From a checkpoint of a small transformer trained on Wikipedia.
Size: 15 layers, width 160, vocabulary 2048, 6.26M parameters.
Architecture: LayerNorm before each block, learned positions.
Training: a variant of Adam for these matrices, 350M tokens, 9568 steps.
MLP neurons of a small language model. Each row is named by its layer, matrix (up: input weights) and neuron, and shows model dimensions 0-127. Each number is 128 + 24 x the weight over its row's rms, rounded and kept within 0 to 255.
A block is one neuron, or neurons of one layer that tend to fire together. After each block is what it responds to, as a language model described it from the Wikipedia text at the highest values.

L6.up26 [143 127  98 115 141 136 157 140 144 120  78 179 147 119 119 109 135  74 145 109 123 139 112  83  82 120 140 140 129 116 121 116 139 134 171 156 163 106 127 131 120 138 135  81 172 127 128 109  77 166 128 154 136 149 139 125 123  87 109 153 131 161 114 134 112 136 157  79 116 144 127 149  91 129 140  99 114  91 133 146 106 116 125 158  90 162 142 132 135 118 204 163 114 122  87 143  87 120 128 108 113  73 165  98 124 144 166 113 123 151 143 141 146 169 106 149  98 107  95 112 106 140 121 160  90  82 113 141]
L6.up35 [143 176  91 113 162 116 136 159 158  93 175 126 111 173 141 126 105 104 138 101 131 145 157 116 135 138 183 133  86 135 128 128 112 124  98 179 164 103 139 138 132 136 115 100 110 131  97 116 111 124 121 126 123 153 115 155 124 116 101  96 125 140  76 145 165 124 133 133 137 157 128 139 161 159 103 150 130 156 131 118  98 128 165 123 119 117 125 133 154 151 176 105 110 123  92 160  97  99 113 126 134 128 161 149  83 148 103 126 130  84 128 165 144  99  74  77 122 122 115 109 104 177 128 164 147 136 103  94]
L6.up53 [127 124 118 126 120 126 109 112 125 113  99 100 120 168 109  98 118  71 165 154 133  84 131 150 103 136 128  69 131 137 115 100 143  82 158 115 173 149 153 124 130 123 125 152 133 125 155 113 102 183 137 164 106 129 164 115 110  87 150 120 121 139 151 113 108 140 100 107  91 133 156 146 114 166 145 154 125  87 173 118 122 130  93 119 119 182 109 146  97 103 133 187 121 145 116 133 160 147 122 121 129 110 122 107 120 131 110  96 183 141 150  84 114 106  78 120 134 128 135 148 113 116 111 142 154 141 153 122]
L6.up82 [129 116 116 135 137 118 148 134 116 109 139 118 111 173 147 147 137 118 179 118 117 150 119  74 113 129 107 131 102 134 121 103 124 143 163 136 123 141 116 130 127 155 121  83 165 113 138  98  98 104  92 143 116 128 148 123 110 104 148 132 137 159 104 148 125 160 112  83 148 182 146 151  91 102 169 129 139 114 136 127 107 143 108 164  74 109 118 158 145 119 117 156 105 164 105 134  95 130 115 106  99 130 203 159 119 129 114  87 151 112 123 120 165 112 104 100 160  93 122 155 115 126 116 136  68 107 132 135]
L6.up98 [147 126 115 117 157 125 133 108 118 122 168 155 117 167 108 143 156 108 187 104 129 151 137  86 131 133 153 173 115 123  77 164 118 117 153 161 135 135 105 132 138 145 136 109 164 119 120 134  79 129 101 157 166 126 136 142  94 110  81 174 134 117 113 127 146 181 114 117 164 158 132 143  99 116 110 147  88 120 153 119 106 106  81 107 111 130 145 173 129 100 176 135  99 191 140 140  91 134 107 108 144 108 138 138 138 129 130 129 125 103 127 105 160 139 111 113 120 118 145 127 112 174 142 134 136 118  99 157]
L6.up131 [ 99 124 110 124 154 120 124 172 118  96 147 133 157 186 115 135 123 122 150 148 123 157 141  89 125 143 154 140 163 100 117 128 147 121 135 141 134 161 105 131 133 135 127  87 140 131  83 129 106 145 143  87 104 154 120 150  63 123 131 163 131 133 123 140 118 140  99 101 118 123 146 151 131 185 162 123  98 124 126 132 134  83 140 110 122 121 131 155 132  58 156 140 107 113 122 165 119  84 148 145 138  92 119 117  87 173 133 114 157 122 141 138 146 117 102 127 133 161 113  66 115 107 117 155 151  99 141 104]
L6.up157 [125 121  83 133 164 129 135 130 156 104  97 130 162 158 105 151 168 106 160 107 129 123 131 100  98 123 125 146 100 119 127  94 100 107 165 121 146 108 137 137 125 112 119  76 113 104 140 154 112 145 120 165 112 145 156  72 126 131 143  90 120  94 102  88 137 151 175 137 153 103 115 140 109 162 170 144 110 118 136 137 126 120 150 110  93 177 125 151 116 128 116 163 151 162 115 146  95 148 100 141  99 128 101 144 156 134 124  96 114 142 165 167 125 177 107 126  84 129 111 136 114 127 140 158 138 103 135  80]
L6.up271 [122 126 126 117 157 126 152 162 134  96 159 119 129 152 126 164  76 102 177 111 131 154 140  78 116 130 153 118 121 146 137 113 118 181 141 152 139 108 130 117 134 139 131  99 162 129 121 104  77 117 125 162 123 155 125 105 139 125 156 138 132 127  84  86 112 170 103 100 156 189 150 140  92 131 154 129 159 110 204 135 105 101 131 131 112 146 137 152 129  91 157 166  80 123 129 112  84 129 137 103 140 100 153 134 106 152 152 107 130  92 128 140 125 126 105  88 130 115 133 118 107 152 125 135 120 109  98 130]
L6.up282 [138 140 124 139 133 102 130 116  76  99 155 170 113 163 117 116 140 125 116  99 118 171 147 110 139 147 134 110 111 141 120 130 160 118 111 179 117 132 139 148 129 150  92 110 130 125 121 105  74 123 172 139  95 126 145 115  89 141 116 133 125 141 132 142  77  99 107  98 139 128 137 143  81 162  82 164 113 105 158 133  98 154  94 100 120 117 125 132 146 148 170 117 104  93 108 146  86 147 149 137 148 104 149 147 133 170 117 137 121 138 122  91 176 119 115 135 129 141 144 142  82 156  95 105  99 124 141 147]
L6.up385 [121 131 138 143 107 129 102 127 102  97  96 112 134 170  95 117 101 105 154 145 133 114 143 132 116 133 184 140 110 137 101 129 121 148 118 126 134 125 172 154 115 109  83 105 126 136 115 134  74 167 119 113 112 115 128 124 117 159 125  89 105 104 136  99  90 145  88 119 162 169 113 141 163 125 130 127 143  77 172 148 163  97 142 128 125 135 119 126 153 129 133 114 105 149 124 166 172 145 122 201 158 105 182 117 159 112  94 107 134  82 132 152 120 140 104 113 153 153 128 127 122 141 163 142  94 107 127 182]
L6.up442 [ 96 132 120 121 122 151 106 112 133 101 115 139 120 147 155 160  90 118 161 101 120 148 139 145 135 123 165 105  98 138  88 103 154 114 132 150 130 150 117 130 124 127 134 110 141 124 153 142  90 125  95 155 145 121 127 109  89 136 138 114 138 171 167 108 126 141 149 110 148 181 132 142 131 119 142 111 160  81 157 163 112 136 105 166 150 121 138 182 143 150 108 141 103 180 107 131  80 141 171 124 128  63 124 164 130 124 138  92 125 111 152 137 115 137  95 135  96 131  85 124 148 129 120 126  97  92 162  66]
L6.up469 [128 119 111 123 149 140 152 132 134 103 108 120 153 196 134 131 143 110 146 119 128 125 118 108 116 128 125 159  74 149 135 102 126 154 132 113 131  99 139 150 107 180 135  49 135 105 127 135 134 107 129 162 130 119 131 110 150 112 121 108 129 124 143 154 158 139 123 108 154 153 112 141 139 165 135 177 121 122  94 132 112 123 119 143 110 116  99 118 121 157 120 117 128 115 122 142 102  83 118 167 176 111 110 143 172 133 134  88 168 118 120  70 184  80  87 136 117 111 131 129  89 197 126 121 154 126 130 105]
L6.up481 [121 169 100 123 137 113 152 139  72 110  90 151 123 123 117 120 118 138 117 134 133 160 144  90 100 143 181 113 131 152 111 102 147 148 132 148 120 110 121 139 127 111 127  90 169 152  93 132  90 137  86 120 170 175 136 141 120 107  81 127 127 120  92 134 116 149  88 136 120 108 145 153 100 139 128 119 142 171 152 139 144 118 135  69  89 108 102 131 125 115 161 166 116 103 152 171 146 135 155 147 132 106 109 121 123 139 136  93 108 142 100 159 165 152 112 159 121 132 128 131 144 114 134 155 125 164 144 162]
L6.up494 [139 121 147 131 178 103 126 136 138 104 139 156 161 149 154 107 132 134 133 162 127 120 119 104 100 129 142  96 115 168 133 107  99 146 183 137 119 124 156 129 154 118 121  59 130 104 132 107 132 129 103 148 113 148 105 115  93 128 108  99 128 127 154  98 129 193 143 138 137 149 126 144 120 152 116 114 111 149 143 156 120 142  63 145 102 148 140 109  93 150 146 118 120 114 115 112  86 153 124 197  96 142 156  97 120 140 147 116 121 145 106 132 113 119 106 127 124 150 101 136 136 122 106 158 124 127 152  91]
L6.up537 [106 161  95 104 148 117 107 114 112 105 125  91 146 178  97 121 126 103 112 123 120 144 144  95 112 145 136 108  91 148 118 122 121 119 142 125 128 136 180 118 114 127 133 137 121 102 101 147 113 175  91 148 117 135 165  89  82 117 142  87 137 134 143  88 132 169 122 130 246 155 137 151 125 135 132 132 132 147 184 156 123 108 134 119 102 166 140 146 123 149 170 148  93 117 109 109 124 118 129 170  92 110 115  98 143 139 148 128 143 114 172 121 110 107 102 118 154 126 116 122 151 138 122 123 162 129 139 108]
L6.up630 [165  86 130 119 151 101 148 143 116 117 154 140 181 189 145 133 151  98 115 152 120 124 122  98 126 137 141 131 106 128 106 123 122 140 136 165 109 156 108 156 114 167 113  48 130  95 141 109  92 129 140 153 127 145 145 119 129 105  68 111 136 132 105 123  96 125 111 104 133 154 136 150 130 147 127 140 112 136 147  87 120  84 137 112  87 159 147 164 130 168 139 182 148 140 109 153  62 128  99 105  87 124 160 132 104 171 145 127 123 147 122 132 145 139 119 120 114 115 136 130  93  92 103 168  86 109 137 131]
List item line breaks

L10.up624 [146 137 127 105 165 125 150 139 144 105 125 128 148 143 122 157 138  99 178 102 139 127 157 103 132 119 148  94 129 134 104 142 139 115 153 128 122 149 195 166 141 113 131 137 160 120 116 136 128 156 143 154 131 121 122  93  78 122 102 127 121 106 144  91 125 149  82 138 150 125 123 140 116 144 130 133 115 153 166 120 125 164 110 124 167 128 125 149 102  83 125 165 122 158 151 139  69 128 117 171 105  87 133 124 117 146 120 117 136 106 138 118 138 120  68 123  89  85 148 167 121 121 103 131 101 123 113 132]
Before upcoming named item

L10.up560 [128 125 153 120 174 127 129  98 158 120 104 118 164 147 121 178  96 153 114 165 118 136 130 132 150 137 157 152 111 182 120 141 128 118 101 137 119 132 121 116 123 170 101  94 124  95  96  95  92 116 127 160 154 132 156 135 138  92 165 126 138 126  86 116 153 122 166 108 164 130 116 166 133 154  75 116 152 143 142 136 145 108 137 114 136 151  98 108 131 136 143 162 139 101 125 129  63 106 129 129 124 114 128 166 129 144  92 135 108 109 120 111 117 117  96  95 111 111 100 135 105 117 165 163  76  94 141  91]
Mid-name connector tokens

L6.up47 [ 87 127 144 133 191 105  95 139 143  97 119 123 107 116 135 131 108 129 109 162 130  72 134 111 149 149 141 150 132  74 106 158  95 162 125 108 107 171 114 124 132 124  65  91 178 164 103 144  99 142 137 132 169 117 157 117  95 126 120 132 126 162  91 137 124 132 132 142 136 114 123 164 121 166 133 103 109 115 146 114 159 137 131 102 106 108 180 119 147 124 166  97 183 148 116 100 121 102 143 128 136 115 111  88 136 149 133 135 133 132 114 164 116 110  90 155 130 135 121 121 138 114 128 144 124  90 155 121]
L6.up136 [ 89 152 155 104 147 107 111  70  82 114 123 165 161 164 157 191 134  85 134 139 136 123 169  82 111 144 151 130 131  99  96 135 108  95 111 133 128 114 147 116 115 127 116 147  96 121 113 131 131 103 120 100 128 109 122  88 106 130 125  98 117 166 116 116 109 161 162 114 156 159 152 158 111 129 104 144 124 123 140 124 142  92  85 134 122 142 153 124 158 172 144  86 100 154 145 145 120 135 121 110 178 132 116 123 125 137 109 108 117 134 101 111 153 101 134 105 153 157 112 155 122 156 156 215  80  92 123 149]
L6.up140 [ 92 154  99 129 184 136 107 129 121 120 108 128 166 158 121 134 158 122 136 121 128 121 114 152  83 122 158 128 112 166 133 110 168 127 158 130 129 102 126 142  95 130 130 123 160  87 107  92 108 170 162 153 149 145 116 150  93 120 127 114 126 117 146  79 123 140 125  94 127 161 111 135  35  78 115 127 154 123 162 116 120 124 161 133 144 179  98 119 136 133 163 151 132 127 109 119 134  89 112 106 133  91 125 138 118 143 144 141 154 145 158 125  81 125 108 122 128 123 157 129 116 149 133 121 131 125 139 105]
L6.up165 [115 134  89 107 142 172 100 103 123 116 127 100 171 100  96 163 131  88 135 122 129 130 131 129  80 142 129 109 152 120  65 113 108 126 156  93 126 136 139 154  97 140  96 130  86 100 144 110 116 146 151 125 153 159  99 114 150 152 161 147 128 144 106 113 147 155 166 151 125 150 133 144  60 173  78 143 152 116 148 122 140 111 191 152 137 179 160 132 149 134 150 128 118 129 110 123  97 150 145 103  98 105 154 124 168 106 110 155 135 141 142 128 112 113 112 108 136 168  98 127 127 148 114 102 157 124 159  73]
L6.up186 [175 126 170 104 138 121 111  97 164 107  98 108 127 167 144 127 142  91 149  93 127 138 123 148 145 128 167 157 128 136 126 143 101 139 136 127 137 140 138 115 110 119 126  55 133 118 128  85 125 133 167 128 131 127 119 129 155 118 164 107  85 182 111  92 132  99 158 125 186 161 195 142 101 138 112 139 154  97 148 106  97  95 116 149 162 155 109 119 125 141 162 145 144 119 142 119 148 134 167 126 131 132 142 144 143 127 136 118 148 116 112 133 133  83 125  50 124 115  79 152 125 106 157 113 127 141 180 108]
L6.up191 [169 135 152 118 142 127 160 122 123 124  93 125 157 146 167 135 100 119 113 142 120 139 145 106 131 136 104 178 156 123 127 149 118 116 120 145 147 110 120 135 137 137  99  96 108 129 111 117 100 151 189 141 147  84 148 102 139 101 131 120 131 155  93 108 102 153 128 120 158 147 138 141 108 117 115 160 133 158 167  91 152 140  93 109  90 122 102 165 128 176 183 101  93 137 130 134 124 153 119 148 147  58 104 146 128 163 136 144 131  96 159  98 161  98 133 166 116 134 171 122 105 104 149 128 102  85 160 138]
L6.up315 [144 127 128 110 176 171  99 120 129 100  93 128 178 158 169 110 132  65  94  81 135 150 139  95 112 146 154 173 133 110 104 115 110  87 121 165 121 101 128 110 140  96 111 105 130 130 114 110 128 137 132 112 144 144 133 128 129 126 173  96 127 121 133 107 175 161 111 114 197 132 145 143  90 157 134 137 136  84 173 103 156 141 112  66 153 121 143 113 159 138 131 154 128 157 153 115 141 124 136 103 137 144  62  92 177 157 136 128 154 118 129 110 122  96  91 138 115 160 103 109 126 125 150 147 120  96 130 137]
L6.up350 [129 146 149  99 164 181 112 132 127 116  83  98 148 158  94 143 101  89 110 137 142 137 127  82 118 145 140 157 162 113 118 134  87 121 131 141 163 127 116 102  95  98 125  75 127 115 147 129 148 126 142 122 122 103 112 106 136 141 144 105 113 144  95  96 115 119 169 135 165 162 130 158  78 126 132 126  70 125 175 131 155 122 106 115 135  96 114 109 129 170 125 139 112 141 111 132 165  91 136 119 147 138 154 105 162 141 147 161 143  82 129 156 110 132 124 157 125 159 107 108 116 135 163 156 139 138 115  93]
L6.up416 [ 93 154 144 128 136 153 128 130 128 108 116  74 150 124 126 155 141 111 102 150 131 127 129 111 163 153 173 134  99 135 131 123 103  77  95 115 121 135 114 113 122 133 111 103 129 106 125 105 108 173 185 149 130 163 148  88 149 127 108 116 140 137 115 103 150 117 161 125 171 172 153 152  67 105 107 131 111 136 146 102 139  90 124 127 129 143  89 129 128 127 165 151 160 136  86 116 127 149 126 143 116 123 112 123 139 151 105 138 122 156 136 125 170 137 103 102  98  82  99 104 116 129 136 131 126 129 167 127]
L6.up422 [153 152 149 118 160 148 122 114 137  97  91 118 143 129 141 121 174  65 138  98 136 136 127  61 120 129 126 132 123 126 141 112 120 152 144 118 103 141 134 133  82 131 137 103  85 137 107  96 125 133 132 122 131 168 133 123 143 123 108 122  94 119 110 117 166 111 128 107 170 172 127 145  89 100 154 131 158 119 115 101 136 114 139  77 142 137 133 148 170 160 140 190 130 118 119 109 134  89  86 157 108 120 130 146 128 134  84 123 145 106 116 143 149 144 100 163 135  95 121 109 134 154 155 126 152  85 179 112]
L6.up532 [111 146 133 124 139 124 124  90 146  95 102 136 154 139 107 137 103  52  79 134 126 122 114  68 137 134 129 166 145 148 115 128 122 128 119 138 158  82 139 133 111 167 113 120 141 147 100 130 118 124 135 120 141 164  96  91 124 135 164  85 113 123 158 112 118 178 127 132 143 131 155 132 125 166 170 170 150 145 118 128 152 122  94 101 137 150 131 117 192 147 105 120 110 113 142 134 123 135 114 142 128 109 104 144 156 163 106 124 183  97 162 151 103 100 126 125 154 180 114 135 127 126 136 147 103  96 130 156]
L6.up546 [121 140 113 125 145 118  97 143  81 101 103  90 160 142  84 137 134  68 101 116 127 122 146  76 108 142 138 187 129 116  93  73 137 123 125 138 163 104 149 133 128 138 119 104 111  90 142  91 139 147 182 115 165 125 163 113 150 131 129 159  70 128 139  95 139 145 123 118 158 127 103 145  93 146 124 131  88 129 120 164 136  86 110 140 106 186 126 118 126 149 149 203 124 142  88 132 114 131 136  92 132 127 112  90 140 116 154 109 137 104 160 139 143  59 136 105 122 167 121 120 133 128 147 138 154 130 135 131]
L6.up550 [125 125 119 103 206 108 131 108 114  96 135 138 116 143 140 132 121 143 113 180 128 155 114 122 155 147 133 142 123 111 116 123 125 145 122 124 138 143 103 111 141 132 127 111 141 109 100 118 126 158 141 122 100 138  96  83 134 102 131 113  93 134 140 159 149 125  84 108 121 115 153 157 150 178  86  93 133 154 142  99 154 157  87  95 115 106 168 165 162 158 171 104 136 161 124 148 121  85  79 154 124 148  94 103  83 162  97  89 119  91 123 118 149  95 124 105 166 115 122 116 139 128 131 157 121  90 137 139]
L6.up565 [162 125 136 132 111 111 109 147 159 101 114 123 121 130 158 193 123 150 130 163 130 156 127  87 145 134 109 161 113 154 113 114 110 112 126 130 155 101 121  91  91 143  91 140 122 134 172 135 124 113 139 161 128 162 142 101  84 140 115 121 120 162 121 108 136 183 118 124 149 169 118 145 105 157 139 109 107 180 179 166 116  88 121 161 161 105 139 124 117 130 161  96  97 104  96 127 153 113 139 113 146 122 134 131 143 152 127 112 149  66 122 177 116 111 148 102 100 140  95 102 124 108 179 132 156 119 135  91]
L6.up581 [143  96 107 102 123 130 127  85 111 111 139 170 131 142 132 132 114 125  85 120 123 131 110  91 103 141 141 173  88 137 113 164 121 139 120 171 150 167 130 124 123 108 107 109 118 117 119 141 110 120 141 122 131 118 114 104 127 141 164 101 118 125  96 135 138 161 139 120 190 122 178 142 129 132 131 122  96 114 152 111 149 123 123 104 190 166 146 139 161 127 140 140 135 145 144 122 123 128 134  98 119 112 117 117 147 118 128 127 142 100 172 149  98 150  71 156 112 184  80 109 139  84 118 133 120  55 159 162]
L6.up605 [162 128 167  98 119 106 116 155 138 104 133 132 118 125 114 186 128 115 136  90 132 105 156 121 133 136 137 177 154 154 117 125 139 173 133 144 136 124 136 146 113  77 122  86  85 129 135 152 107  95 151 155 117 144 114 116 125 111 121 119 107 174 104 140 116 158  91 111 127 129 120 144 146 120 135 105 107 102 190 134 104 125 113 105 113 107 125 172 165 113 137 154 152 150  86 104 153 108 108 122 147 130 146 143 137 121 153 150 174 127 161 176 103 121 122 115 111 160 106  88  93 112 158 159 135 140 102 133]
Institutional name connectors

L3.up14 [160 120 130 119 123 124 102 136 162 105 125 108 122 145 166 110 125  85  84  81 139  98 110  55 114 138 163 186 137 114 131 107 149 117 143 165 150  87 121  85 120 141 137 174 140 110 132 127 153  91 143 144 102 147 119 142 124 116 137  97 146 128 123 143 142 143 145  98 160 160 126 140 115 132 114 160  86 137 178 120 127 122 124 134 176 125 144  93 151 143 111 153 128 125 149 142 125 128 101 114 172  86  95 129 142 142 155  87 141 109 113 164  94 129 116 138 149 159 106 113  94 129 139 154 153  76  94 129]
L3.up247 [130 130 147 111  99 159 100 150 108 102 128 156 116 134 169 101 122 110  93 104 128 133 155  68 117 131 162 164 105 122  94 129 131 140 116 205  94 109 124  97 106 128 116 151 106 139 121 141 131 112 103 130  98 135 134 129 138 132 150 129  96 178 138 132 139 183 147 125 138 104 126 143 118 133 125  83 111 137 130 152 116 137 111  93 172 127 159 143 163 169 109 151 108 147 165 161 140 156  90 135 100 121 148 159 171 129 115 143 134  95 139 116  84 126 135 186 127 160 114 127 133 131  93 105 142 133 121 165]
L3.up457 [126 116 111 118 106 130 115  83 130  97 137 162 185 150 115 119 127 141 116 129 133 141 121  41 151 148 173 131  94 135 108 144 145 125 116 153 120  90 124 115  97 138 125 129 142 128 137 118 118 135 129 124 116 147 135 124 105 144 143 127 134 150 123 139 115 125 158 101 177 148 150 140 142 136 143 171  77 118 176 149 125  96 153  50 152 136 110 125 194  90 147 129  97 113 156 149 134 143 145 100 130 115 124 137 124 123 130 121 139 138 146 122  86  90 144  99  92 188  67 131  87 147 137 137 146  83 106  98]
L3.up602 [121 139 162 121 135 125 122 131 103 117 118 145 128 173 138  87 127  92 100 121 131 137 120  69 139 141 174 104 124 135  99 150 131  89 128 126 131 160 111  95 115 117 132 152 110 137 100 166  85 162 133 118 112 161 137 158 137 120 155 136 125 146 139 171 155 158 104 129 131 111 111 145  68 113 151 143 112  86 149 135 140  93  95  86 153 118 151 153 159 121 112 115 182 109 121 141 130 122 125 107 141 120 123 165 139 134 129 128 119  84 119 177 136 140 163 121 121 164  79 110 121 173 138 135 103 141 145 116]
Election word completions

L3.up18 [129 176  89 122 137 114 138 121 138 106 108 166 127 140 155 124 132  94 151 135 128 130 169 101 123 145 120 151 101 114 118 138  94 112 141 121 140 149 114 139 127 150 126 130  80  92  98 153 113 117 128 134 133 136 125 163  90 126 141 106 133 170 113 104 135 114 124 105 150  92 142 142 106 118 141 123 125 125 142 143 125 107 115  89 108 118 119 194 161 131 154 120  83  94  87 169 121  98 148 114  89  83 153 105 114 139 112 120 118 109 144 135 146 110 106 169 132 133 100 118 123 134  93 197 110 100 160  88]
L3.up213 [137 154  88 111 139  99 111 152 125 117 100 160 123 136 138 133 132 118 144 134 134 131 147 126 142 147 133 154 131 118  99 185 128  89 129 119 123 159 114 131 135 115 144 175  77  77  74 201 110 140 216 138  99 122 120 125  95 159 145  97 112 147 133 165 130 102 107 134 157  97 129 144 104 132 134 118 141  99 129 140 139 100 137  71 117 141 170 127 146 130  89 122 131 108 110 156 142  99 145 128 114 126 153 108 134 148 103 129 117 127  97 160 136  95 106 128 142 113 117  92 134 137  94 151 134 126 146 110]
L3.up275 [141 127 126 126 150 107 115 114 118 113 113 139 135 152 164 120 139  96 130 132 126 126 122 111 138 142 160 161 148 117  99 108 121  94 126 134 100 153 102 135 110 159  99 124  90  66  71 140 118  89 126 126 114 158 119 113 171 129 118 112 125 132 118 134 118 120 133 146 205 140 137 139  88 150  46 139 120 141 152  97 128 113 145  81 135 136 131 170 155 140 133 157 107 111 130 140 118 100 133 121 115 120 157 117 106 150  79 139 124  79 141 144 139 114 125 127 151 130 102 135 117 112 105 211 149  79 165  95]
L3.up505 [120 149 113 130 161  96 116 165 118 111  92 157 142 151 144 143 129  85 149 118 127 105 166 126 102 144 137 148 115  90 109 119  89 132 141 151 133 175 134 162 122 169 109 142  95  86 116 125  96 137 154 143 122 135 128 138 126 145 130 107 134 170 101  96  96  83 125 136 138 102 146 145  81 165  88 126 127 126 113  96 142 135 148 147 105 155 165 106 161 126 140 130 113 106 123 144  81 103 158 127  99 102 127 117 135 157 107 126 125 113 152 174 152  82  85 134 136 128 130 109 160 120 113 155  91  79 135 106]
Infobox list dash markers